MLP neurons of a small language model. Each row is named by its layer, matrix (up: input weights) and neuron, and shows model dimensions 160-287. Each number is 128 + 24 x the weight over its row's rms, rounded and kept within 0 to 255. Numbers have three digits each.
After each neuron's rows, "fires after" lists the tokens most often just before its 100 highest values on Wikipedia text that the model never trained on.

L10.up947:119128091154137145161078140157115110100174138102134171140157119144130105136096119113113171101124147134106145132117092113134129161140138108141127111193155069181143151110128121093139153119131136139139100125112149160139131074094115137126140169104139136122184122139151104107158068135159155146107115099122130121162136141133158061116124102155130130108100141156154139177141132113126153152148
fires after: "|", "-"

L9.up783:137093114117098139091104123104132104104144159136103097114156143110127168142087124110134153157110135150092140115081135118115113125143116123140120140153187155100110144135127129173133163152131165126128147124151149153099075148124084151147132115075123136107136106114165129152134122135118091091102136116084135133103133109140087144116143135116140125078086130135143135127121113079142144159142
fires after: " |", "|", " Ke", " I"

L6.up380:126127155108115129088129159155139082129131120122188097128153116105114166164085150115119124103107150142113154133123113117183097136104134140091116095145111152148174119113080107116122186108112124104151136107142144177122116109098145133126051125126125198112105097126157145163130125152111164130130130132175125124108121113080090095097166120116152119097078116157138111160126171123121099118108
fires after: ",", ".", "′"

L9.up1167:177146129123120121178140081128146086134114144124141106143141116105168129122105122136137147160134139109139115069144103166115136167113131094110156138163102098107127127126126178158111109118099126129150137150124148108156114152148128102171108112108124104143174151119118096153145100166181154143108126100121144078103145189163159133104102088114110133151171133121127204147121128120089121130113
fires after: "|", "-"

L2.up852:101124134137130149152119126118078140138156072088150121122163183144090136100135119157135107151118129154131108126111165129061097113117146130149088147115103133089166151129134083146161082116150157149135121107116118129117154154106155098126135157144087110156149120185128148129177118148123172154129128174136130119115124129157141151139102144156131085117054162140128145136131117063138087134123
fires after: " In", "In", " in", " 18"

L9.up117:102109155141110171145078073174138101128139118121131139170095134105087142152116109114135125127127153101154122127041119139114166138154076085158121132127097152135143140161112110148125153172143127133155104135099144127115151098101145149128130146144127129114117089165143142090139091138124135093091173119087128137130175144138130154151118141161105128133118090130106120117123113106117115145116
fires after: " |", " in", "=", ",", " to", " as"

L2.up694:136072083105148163102120146124113120106127114124104103153149145175122117144100084134134162131131130121108138135126134104098168130136116148133100142102127129116156140148102101089094112140116144147143160119118156156105154098118174101121124138106120164133106099122147138089139140093111098170116103136107140118136092122122124128136151152102162113148160129118127128139116129127122147145124
fires after: ",", " nar"

L2.up1098:132126117157119122122188140112120151114119131131118141152184184116134137132153137089145142164160180140113151137109177108104126125082125095122108131113128125087117151165143146164130085077110133135135141151083125117133081131143150116116155180118105147158088146091139118118138151146100142117149114113162097122122143133154113117115123069135119139125131150123117132096145130103127110128131
fires after: " in", " from", " In", " 184"

L6.up463:152117138214124143125124159148176113114154084146106109123160116138162100111115114108136111144130084124138136167150132182125109194151093107137119126135088144121122140143150097130118136146138125080105151122122152124131096137145142163140132121125079101094112120148111131151084153195115098088123177136111139154151124126175095126122136092106158155103106109093086166118146152138099155149115
fires after: "|", "-", " member"

L2.up314:163120099134143151143145098112115155131143131135145120162113149111109109102109074160148129141171142109122119096125099097096147103154109124130130071104148144149062107129131166173148124080153131116116110110089171152137146137165104164122143121161098134158142112111107104141121163134109109153109136092153135101124144160112109133105130076143131175123113133155112107096136134118152139141102
fires after: "19", " 18"

L4.up1240:105104128202143153109134094132158132096100082105095107119129134077146095106092125139146137140160087152100115081149099118180128157085118143104119135135116136181179156155108138135211132137113117145118138098150125092137149185110099141127112126137087093160169180145162139136123143129184088123154134161137135125132125135118116116132112127136084135139102127083098132084121164122156122128144
fires after: "-", "|"

L3.up880:109155132144103086124104135136172120125091108153111150165184121107151152084116121127144142148168154119147074097101081152137111103122110113137187165160148129113090115112098162127135141129119116165116122147130150080117116134122140099129195147114119170161155119162140133142166112116139129159119118085118137087121164158181117138126089122131136091094139149126116106124088133153133153155137
fires after: "-", " Ministry", " ("

L3.up1071:138118125135131094132095147144076132135143125135165140123126139112154075105076087135137100096106150132134137166119153078141161123061166167126167088101120140118130126132121081154148124087113183102170138165147078127136182117100112120129104160085113137105150118129114118125127139169101124133095146136103150130161120132146105103111116113093124122146142094141129136161128120130138153124147
fires after: " 3", " 2", " rel", " 4", " 5"

L2.up74:138162148114140169181107122125119145151136115080134121144117134145081170094128116140126097147120122133133159150145153139115117123125111154149128124154121158124138147129112171164168152119161088140125087113132112132102145130127102122102127148173121147171086141145127106128115143161085161144136111146117134135136062093113058109129134121131118181153078124107154171102171119126119144144130
fires after: " In", " 18", " 17", "In", " in", " November"

L9.up508:145129112087130164189138103120094109164083070143136124139125090083146125163117131143144159150114140147157143067133107116105180155160124119126126133091132120140146144137086138132081144118122139170179135116111133138119106118168180124085119157109123112162113142139118135132098129142173125138116142082172134119154158080150116144111170089135111137126121141164086101118105160118145106138130
fires after: ",", ".", " According", " according", "p"

L3.up1014:106131081127124165108117124111132122106118127127174163138114162135161131111172139179123119131147119139098149132122130125098167107128130110134095127118095130147162154151128108113114130123128163138154121134118104160119128175112118148116128112131107127097152116172132147117136116163092120157119121136146118126140064088115155082136101121135113121163127131127130117084113105093139154128115
fires after: " |", "–", " (", ";", " +"

L3.up195:160135132164129078130169091100112111102128120145158152137121141110097144140136133136127074115151144121153115113097109141142158126118160140115150115175116179157136142088110160099162109125128138166141124102156139116120140107171123134116143150134112198054116132135096150171152153162099123130148142125115134136139138103143106146108093130122108148107135132148112067108135152116145176117142
fires after: "\n\n", "\n", "=", " \"", "-", "'"

L9.up64:148118136103151174147115103120131116156121122131091150135133145131142121170168111121144097183144111117078068146120167149143125118148140124099114125108099092119128140132170138138069167126126152170164117106156132057082142139109154171103118157137117121141166118139136146101111122091129124116169096166168153182108116151104133139141161138098125139112153121155132150150089070149115120090116
fires after: " –", " (", "-", "=", " U", "."

L6.up955:097148133099101132161114144124117094109135160141104107120167120071127113124102082153095137162093119099140142115078138115110140144109184108141100140128133149124140167090146110130154134139111135145144141128124116108161131116119148105194154163100080092148127128119099139137124141151176135086123149112151133175129106122129118116117151163095106095124153148106156130147091140114129111114137
fires after: "|", "-", "1", " Apps"

L9.up309:096139133143133168149131100138112082155120121126107050137110112111107135107142116173143107110150160107159142144137115156120089111119119133107114123169169115108171084165115176114111136151123113151123110099172189086100111102115135140150142188088142146115155115148139133165115111113083153069160172137114153102133126092099112132129180130133122104140138136114091143175129150129119123128135
fires after: " (", "–", "-", " 3"

L10.up995:129116138114119086118108113102118110137147184089123136134105117149094136083138120151168166154105146132155115154127120090162140104135148120137138135112144134157128122136106122115085111131146139128146131095130114090131094122127148136152155141153135102117084147146109143122163109123100161100140125125144124055139152146169111135114143143103137128109156130130151071103123100097122153139124
fires after: ","

L2.up136:128169142118161121066098095141103141129162115132150133163160103123109102121110160082119122116128145146128111109119148131135194147145158137135153165114108160164137113118126093106149126153098115125126129143161098122130127121133133129121103130068137162127128099142103141081128125132071156157093086117126124175101161136148094107098171169115114136122148131126142131134184114161112171168097
fires after: "|", "-", "=", "\n\n"

L9.up685:123161102153111127113150104095139052122166097151167104117130150158158082083095147147125143105140089135122130107166095154177166149158129107137098134146146140125179101114140108141110131156159162133143107130111145109090118112139118124150161145127104115131152132116097099179127100132143140133140110116118159144111113167099138138127155102102121124160072115115106192102210149115157144138136
fires after: "|", "\n"

L4.up976:128159088126112127112108132120108109142117140153125126124099135153101105160162117147128123138157140112128113104112118090159135167150169124114134140145162151148165137106073132112120156152156180165129099153157114143129118141140149129113135160130127116109122137149134100170126142109090168165125128151109140085120082174129146162145112141130117092089112103064061110128095145088161145166098
fires after: ",", " and", " that", " -", ";", " which"

L3.up124:129156148107144169075099158126126133109138120159126146148132133141149121165118168131098113142132132113145131155159159132101146137073149142109126122135134099136126148133155095124143176104110094110134139112117101119121099147102121139129131124108085090111131147128137183118171101127132118088134159100108134188103153113156111145128105114144124151172146120111130121138108105102118166095100
fires after: "=", "-", " ("

L3.up723:150167082123116096096112137120141108120122159157134113096129140130097138161130136148132137136138133153153147126139153101147170179133128154110131090180160159144149147124119092115145134146096122163123117121129151066127082139120105096112169124192133121107142150109164125166096124093116141170107105143129125106118128113141091141108097101178071172125165143143139110109088112125129129125088
fires after: "-", " \"", " (", "'", " |"

L3.up238:171141141154147132096138111107120120155048174100164163136178097106129139077161094116134119162103109120146097136115122162103157140134157118108109137157124188142100106120137130082103106151146132121103148099100099114109136115121106088159129149112109142129127125139157111140100134118125146138121145143177115149123107136182144107139068101120138114109120160147120154112125154105144130132190
fires after: ".", " (", "tt", "+", "-"

L6.up839:084106152119117143113128136135150137120163116113138128088128141143087156178119098125150129114115153119124164110133071114102149118142128118135110128112104165122147144135132152127103111137132114166151152136178124131104151093123140125095094126088144128148102167087148115121139123096086135129055111137127141161113145087140131127117147150149142114139125126104092120125108106120156181138084
fires after: ","

L4.up731:160138110108122158090130148140157142134139122143159117109120165152118130164143100165119114131116182127163104099146090109097099119125126129109111106136184138121137146126145112115144143158148134120075098124089157138157094177142129137098111128124115111105120102131164069137132104150147096168155089118196104120102110142112144124121086121069078111127149140126150135120112134146117147112082
fires after: "-", " co", "vo"

L10.up234:094115133148141143098140137140151092125086143137104146140117105134129072113163175153116126154134141135122121130138089171152131130150170135124116150162135156101124121150133149124095142113120133172090140089105132162104088152094115082151144128136090172123150146098139165150158114135122115176145169113128101129139110138111189074129100121127155129116129131108115107112145123107116139202128
fires after: "|", " |"

L4.up13:143127115097140122123170096106097127134115144161121078166125126111147143124120133126151140156157168149128129134076142105143128121139133128149099150112131101098166133089093153117154139079103167132109152108137129152141143160088118108127126174115143133136143144100125143151109168130104115116118128147136148125167123110110115158150150135072130161153116155169085152125163121136139139137105
fires after: "\n\n", "=", "\n", "-", " †", " ("

L4.up103:145142126125139087132123159124136078120106132127154161121095076142117131140148119137095175124115113157082108171100127115119140134128141112110105137177120118120174153138131159136097120126136132146134137164110123120102119109083140115103137101161096113123147129116094104127128142096105183132122154089124150149122123136136158188143144091109099092077111147128107103145121119131165150155103
fires after: ","

L3.up1055:129132099117097125162152087110135059116117139130119132104134152158164107168121119119149105099149105132133127145114165145150150119118169095075128121071164113099121126117149128096123131154120097142162129093096113166126133124125174127123119147097129146135134118128125115135162103121096188156110119172145085119124166150113093141123144118138115126114125119112152133119078164103135171105113
fires after: ",", " (", " −", " per", " +", " res"

L9.up46:137113160079160107143115123112129133146088122149116123117097128094105125117159120096111141135096131107059108159132144089103117184113091122132141124102142156134102129133173147149102111117127113165138129106146111103081175154169087114130114123177110080109146120134126116162146090112119126103117157136116173139115167114128171113165136147103087122125142140137116097130106121157129134126118
fires after: "\n\n", ".", "="

L6.up560:115164133136131146132066098175098135125160096119104113158129128130150122112136125107084100169096129168109138135161115089165178143146147100141151148131111122118129169097126140088120144119115120124115156172112129101105156119080120168108129113085100144153162137105105175115135150151194168151164136156111140136139120154105127098132109144127125105156129155117160132123118077104132142158137
fires after: " |", " +"

L4.up346:132139068151120162130179100105138097071127116150139151118158123197158122110135094157142132106137101129094132155135066114140153095112113159091156100147151133080100114111109129110124129103109107127170142177135159134115113115121124121142148116141136128116144109110133112125129111091137122149117117153124160119120115164167097115138111129099090136128107165097151129141130160107123113146125
fires after: " 3", " 2", " 4", " 5"

L6.up850:127153110127123140168109128140109139105147157152154134152133108101099142163119168153153120134129132116131117144123152137102151132096123116150088111119136155120141118124116155100137090135131109111131132149114113135142133128121143113122145111125173146124191113107119147085135147132093147120101124089151110140134158119111106145134146109135109154167109170156115128094124095149176105155098
fires after: ":", ",", " the", "=", " November", "\n\n"

L3.up134:145104132089158122133153091152097112125136101117101144102162123122117151145146126149119143138084102147129126135139132136103131149116077097098115140121118150123133083120110114114160158145173134184067112137131080184139145150139100093117098110124170108141107103144128115110157166121111118119135148179125114158096084113109150128122127138168135129120153092137123104150157122090116125118127
fires after: " the", " The"

L10.up881:122144145137144129189146149153069135144135167117092113178079088104113155137146145145151159146094142140126151161137118114122117082127150173133148153124141151158103102130092161119062128111109128101100160149121112088116112144142109128152123108150149165130098085142115162130161106125128169125115100102153108099111131107123141128122116147107118142115133129125107146088129115114165137120126
fires after: ","

L6.up849:141113146159133152130121105116124116136138109100118131147120118127176078132098086120147147116152090106106097129111149147137121161160138137140144180131133162170144153114128115074126133134131133133136121141104118112158106163127103110127147087153138120131120112135104194089085136092176180129093113176101135115121102093137149115116125136151138121105114143144147131125158131123121162130145
fires after: "|", " |", ";", " (", "/"

L4.up644:121150152182116129142123108139103090111141083127142163115164143136131140102138141144176142144124145127102134130161138130130174165072122104167148128107145151164106144138106141131124122133111137116115127098138115112098139118109150107139101099161136095156157147116154075129093147126132147135146133107118155196123106133150144121130122131154125158097104105123094114139122086153095129150114
fires after: "-", " (", "/", " under"

L9.up589:158127122130136142143137148143087146137120086117106155124116158128118184150162119155126138135158112112106136142143139129131136132115118153155142112106113130097108128108139129125153108111133141119094101114120118119102136121089128111112084166144134101124162103104130101157138163162126143180118145116138121134088170145151088121119109150123141129122060142079142126112138121168099101130109
fires after: " |", " 2", "|", " 3"

L3.up1143:145152086095135159146095128139132120141121138175133075140142101150157152184114115153158137160109145122100129142156101091142120122139100157134122177159116108082134158118104116157119142109090115143122147153116083150115140131102148102123125126090160128092087117126122141150160153177131133126108067129179109144155134147113114130099143140140122066091144148114161157132151157119111140148139
fires after: ":", ",", " (", " the", "°"

L10.up399:112133135127118150116128127157172120092082152105137126145102142145123103126118167093134132101094133152128079129093126151124146103117143092107125132119130072118093092166152119160124111108127125087114133134124170121078122138112127142157127142134120129143134126128108172137173122132051105158114123110146153116168119143111169120169106152152119142090131108120117110094138156162141156153088
fires after: " |", "|", "-"

L9.up557:147101088172106130164140143120108118143094138122139112168114066140092144137078185154125106131189120152092112110179164119142162146193129117153115144143077147120156149128096177149135139126105131144116124112132114130096145142089104096142111121132097130096123141118163123145107126132126137159124119131143107124111138090091149130117131156121156069150130136098103083144107124173131114171138
fires after: " |", "|"

L9.up1168:113151139156098165131093126140147080118096130142131133142172146106134172121123110124161121109126114125129152111133134116115125145184095127129124100113159161118095164129140164115126156115106129082130105116136154140128128088105098100073124096144114122129108163117171163157150142106131089157139126152125163127165150142130121115123057095105138143153092097137190096131074135115113146125139
fires after: " |", "{", ",", " 5", " 4"

L6.up46:143146110132142116124116123114138121105112138162112083130139131098093156110135099171110146134104092147122107143106158149114133168137143135076130116146106130165074112122127107142126109108127125133103115117138135120101143126158111120144145114104090140132129119119146048110138127158136123144129133161158140141138140128105150162136147121145058127137167140158092138101115083128088115138110
fires after: "\n\n", "\n"

L9.up1058:158093176090134127112157119140119095094149136172147145123182107148107114182123134133138137139128131125128139160150134121120117101167166116128144113123171129124126146107123070167103148139149161123120110094172095108085141138129077135119127125071095127094136127141100118122125132164117129137081109131098103090159181108106127097131142126136114090122120135132139143123143122128104144106160
fires after: " |", " to", " Mac", "_", " the", " from"

L9.up831:088092158137145133147151105102100069098135114110169163139106098124152094143100143132098115139126141117131108127124107072144100134091110077103139100126137167130112157121158128110148113126110111128137152157144159076089121121067096119124110104106097140098124138127169146111144157150120138140124113156110088141145152102136141116133127131077121104174087148135122133112114145163092091150093
fires after: " |", "-", "|"

L9.up882:163138126078210113117133133152124133140124146134120136134084160132112147118127147116118183114143107119187116110145113126110132106129107133125113120109112111101106127163157112165142149110139091169140173128093113156113138096104089123112119083137131122117136148156137169111118145124146109146146129114082097145120087129159133167136129103150176133160141096104176144168102163105095113089112
fires after: "  ", " 5", " I", " W", " he"

L10.up481:125083113125115175121139120098150121140141106129129170096106126140123136139103134101160149104148114144157155131133187158144179108136147186121144130132169093117142114108137154176141115127129202165119099183082112105135120150179138154162124101114140158104090128135084133161107139178124112150136140116134148153117126122144087112122131092155162145125134090161130113081196118120116154103147
fires after: " |", ";", "|", "-"

L9.up85:117101145094108171140150105145119093132177151151110148134132116151087114153092128170133126177095134145054148175146147137156146121180158136106108154151082141131119143084126120124103131116129127135139153114144137132140090139097094119082119131128157144164091097124160138128163165102174151126094160139133143110105137117083115139101134119136128126140091119137118144128121117107150181123105
fires after: " |", "_", " low"

L10.up975:102130096141139120156168110147105126116118118130112115125131142115108128123093138092135094146119163171177088113099080140134129155102126101121099073152138117127145140118130119116149108071069167121094144130135128117109104103088145126118136161116095126108122157067202147152112163111119130169140083141138160156170105132127113154140050164118130139120095163159148131131124133166103136147148
fires after: "-"

L2.up730:187110121164114136138124125119134122147143121102139079159144095130144096091141114127082096144149181094149115155104122126114126117160127126132119113148145115087123138127121134161126101130135093139121121106125103141160131129095101150100142124085114140144148116097115119142137121140121125141130113125159122109171118129115088107122145118133164139135111147149156120088147163133117155146111
fires after: " in", " In", "In", " 18", " 180", " 184"

L3.up664:113127134096165145151058120116158104106148111129107101095123097130165134153134159141141118170127123124164125126147136142089162161122125092106096138133125144168124122119144146086168149120114119130119135092075114131158138162115140123165124125102107099094121122122141165116085120131141081101119150117128133129111122108146114158097131105148147108134120173133127158168108122115128106115144
fires after: "-", " \"", "{"

L4.up240:150146133080112164144142110121082162139128108124143084126112129121125145077111110198160127143110142129156128104126119118090133150122161139148132152098121177170122159133129170060113174161139181174094069105123072118084153137127099095140136105134112132129066104123135169152138124128095150127141122114112114119137112126129088167071110135173139121113150097111093120148133140190101166113119
fires after: " the", " Fra", " The", " for", " a"

L4.up726:122132165115097111159108089184131101107129133164150135168102106158151139134115116157127129100118130121115111093133121154116168142142156143142101101118153086144079137104116108117081164115118107122141169179130151162139100105130149145118154113197146138155122148150129135134121122123169160137119173102132127144141107109160155164104170103119101106088154102126093104115126088129131163167101
fires after: ",", " (", " 1990"

L4.up517:125153124139079167129120114130135122132124098101129153130117120149098099106141143122128105109133144122149122118092197113113117160093121154117155159143162135123111115136128141117134135151115128158142143154116084139103128157125132130125121114150078152070160081116126150100159111135091100102102115060154128125159108112133119188116114125138154101150145115135093124124154114121190106133115
fires after: " the", " a", " No", " age", "No"

L4.up632:144150109136133142178135115105069089126146118139138118146140125138138108122148130143136121138134141109154140133136141123146152176148177124086145128139198163110110139110127140122150096160152139146102085131112132129132131133133138109108138133148161136124141156157099139149150128108143182142104132136094132142136098135121146182172092135124134125107134093116093098103108073123156138132096
fires after: ",", " \"", "/", " |", "-", " ("

L6.up1060:142115114097137139088124097102098118106136160158147105096129097137122120124127100130138147107131117102108117102115103134107111154151139113129185118129174126153150110138117128162117141157125144136096142090154071159124144133141146154102129142112099068125162151108126147151088143134140143145137131088124122111134095133130151115134121144111138155129162125087089099101125137131099126159115
fires after: " -", " Votes", " Pld", " and", ";"

L3.up837:125117124144138153180130101122135137093127158117169130135084117136156092089128108164133114124139155150151125120172164088085152119119193143101104086122121151154141134132158122121159176156107140134115101122147108137132111123123128074126120198065096132123099107128110142144121114084154118130144143152130124118100087120154152121126117148168155162126122128120128155116127103117145145104175
fires after: " the", "-", ",", " a"

L2.up588:151139093134132134186122123123130124137161148134168127137111115131087110108085117060091137133120103130120143124109173124116150175118154144176082132114185111141103135120130149159078121143119126119100119155178134119129116118107122128139184149108170136110130132136097120131126148168157107126132125122102175143110120128137149128124124133128184101141141122113127082097136121096136156124121
fires after: " |", ","

L4.up188:137092136126122162131152096162151094105105105194158125156092157158128152138141120122101153095118197140138144112155125144142129104136155145088132159150151108122105130161124112108079134109094135158123127137095160109129120144118123112105146113165158130107097124128111121121105200117115111138077149143114102138111139122156161163126144118146117130106147160143144126094147156151142162159101
fires after: ",", "%"

L4.up480:118132162117164162104114115163142136150089159121128121130144091119116153135092123153113104126127130147097121154137148123141159158125114118117153138095116140128122174155074125100142079152112135095112110184096108096142157153066090079126086168129154133143156110123124139108157129154121124166099133145121125097149141158173130115113152133082106153142186116098143120169103115149127109120120
fires after: " 3", " 1", " 2", "'", " 4", "Le"

L3.up959:163109128125141189135128120122109135150173167151116136131119148065194141130084145126129087166119138116164095149154140149125130136144115140132122143130136163068145119090130152109112120104129143139152138094132148122107127078112130138114150175116120155160088093102141084136113144150105111126121109087160106111128129138174112090145131111130139100120119157111107117094129139131097122143135
fires after: " in", "In", " In"

L4.up1004:110149146112120109100116102159117077126139143165091141123130095147138127130111099132151090131195094144144111139135113112138156126129167206106082159125185101165114152125142108101109153125149084140122142137124149086175095138105138147096183137169087091101164109123120116135118120131135152126135150136159120092094125140131089106156120136115127116088170085094106162106176109114115119139102
fires after: "'", ".", "\n\n", " \"", ","

L9.up227:090123082136142151149159146127133051109103128169111109134114101140120151108174123113167126140127131137136141124156104140115116141136117170136130153121111132137178112182132159093111109140139109152166164101162144163139122139136120171114125136140127144133115128164156140117133138127117134131147117162088065087153087080105133112120143133076100136132128163141134146165119106123156162140156
fires after: ",", " (", "–", " Z", " conc"

L10.up1256:128115144154152117133119100128138119078127100090137135137118128144142117135107138145093128120119085147139097146150159099143106136111151124185125090159123117159133127127117116188127142129135116131115130141093125128148100112099108106136162111116091165113097163131116220095144113134114122136118131124113121118135085144089142113153099133146147101123130073129116125132101172157111112171144
fires after: " |", "|"

L6.up629:141080122124082117092109114150125136097113166136108114115129099083098164149130128176164146126119094157129118139140151174134119119160157125125106128116127152168104134133151135139140105146118138168143112097127123101111098087106163099124161159100095116129094129072159122133122152098127138118165145126107147152127117108139131137165094144129136158152109126171120156142085101094105128121144
fires after: "|", "–", "-", " el", " (", " on"

L9.up678:109128110124123123138150109167179100158108084156122127133094149120138142125141124138123116110123130146116141157127124156108110125141136121110106126115119132090134163082164087127107154167198135130107182138129135116124095142146086150123121138172136131085117119133147107137135175116108118143118152120141139122144125156178135121104140072116133122158137156122153151102090149137126082163060
fires after: "-", " to"

L10.up1108:135116169112121140121141132158137092086106122140097099103140074139092138126113124147097109165175155148127072133098123195109132156123163119134110136161088124158127170093148136139133100108121130189133105137130138122105125183111113099144115115106099102136122124093114133141119121110140170127120111144135145069102152116130169118139083142139122136127105170090154156122120105162147156154092
fires after: "|", "-"

L4.up60:129088119089087135131095124117120098109108138126114143143167127128103125143148087184132122103161117122141068113125150139133153151100150084146129107157105128109141106118120117112150144155125112135118115122138147084108120122162156164134094135150132128132098113148147155137104132095120124136111125117125171127137155148124120179163124172117147145092102160127118132126114138104161111152130
fires after: ".", "\n", "-", "\n\n", " (", "="

L9.up432:108137151115171122131080167145144134096105131152142126125144140134092141156105113159121139132123143139095158133123139142107132111126153133138141149106112129164104060117157127121138125099125073117140156122161130138089136146162149158145122102162081125111117184133163114172131106131130120136152134125153140121136114109152168169137107170106110094106101138165068152132131098104153121076146
fires after: "\n\n", "\n"

L2.up108:152127129131109173130101096103124114124119135107099151100121139145140116095127098140119149169156155146129117086109133142137138127112145124161089099117148132093143115132088144127124189103147127140106082069114131152141129157153104107116133143145115143128111129120145079154129142123070115149196115125126123158111149130102100109117120115155162123118142126113134120074141154147107096122130
fires after: " 18", " In", "19", " 17", "18"

L6.up1140:100111153125128092140097165184148110157120104145108136133114069118066168162131091141167118117072113148130123126131111129167141154098107091116161143121161108114138113094131122116116151116074124166126153094155127122092167155132098120121123159133086146097101161129122124113131168141125116121110121107125116152090119171116088102156167117152142104133125119121117136168156150137130106145130
fires after: ",", " the", "-", " a", " is"

L3.up995:152087131186114155099098100126129128089098108151109181137107076114125095094097128180195111094153134154136136107138136126123137165132156128142094144127115141116136109160122108136154176156149174102120100124116131097144145122104154161109118142153100161107135137135101163119121144157149102133145138108114136130146131161136126137134152109154163120137144078085122124140144119149103131146102
fires after: "|", " |", "-", " opp", " Ex"

L6.up3:145121118132148164133142115142144104120114137133147114158161149121108113143091134090120102111114136115135114142153126131118143094110099102127174157121098143127075153127132112110163121156134093157094089127166127140164135133132140142135150129102158116118093153130102181103115144081120142127124131145132172092111122156157100108100116114101143152058117138165117121156138121125079141150129
fires after: "–", "|", "-", " |", "m", "."

L10.up1262:120132094144151142130123110104103122099138143123104178149117156094158157101047157106121112133139162137079120158145139092130160104114120137140121105126125075118134134087188168114137163097126151139155120145085146153114164140093155135116120103117153152087144149083107175157135145152114115129117098145148188108124089141114106120099176147143110098117075137118142157123167130076081125123113
fires after: " |", "|", " 1", " 9"

L9.up576:092150108120152117168103168119147143136129139103108119186111134128130119162150129134133131072110143094111124145139158117121129133128127165137127125109148113152124084108155177153119099128157112113144132079149132135103175105110118114117155124157119111144157147101117092146152081172104091096104135088153123156165128114132200148133102121156128145104131093157095075140153139097189122148118
fires after: "=", "Career", " ="

L3.up1118:084140150123068159126183116162120102142074080145133138135123117122119120147118125184171123152169158177120112136125154087143112096130130151145105148166176099114155166126119116138145118152101101133081121123148118124175138141101130125150137153109112143086101109111160097136129103110073164130136130099126165073162133127117142122120107135107156125108102121138113159140165188141151099183138
fires after: " in", " (", " the", "In", "–"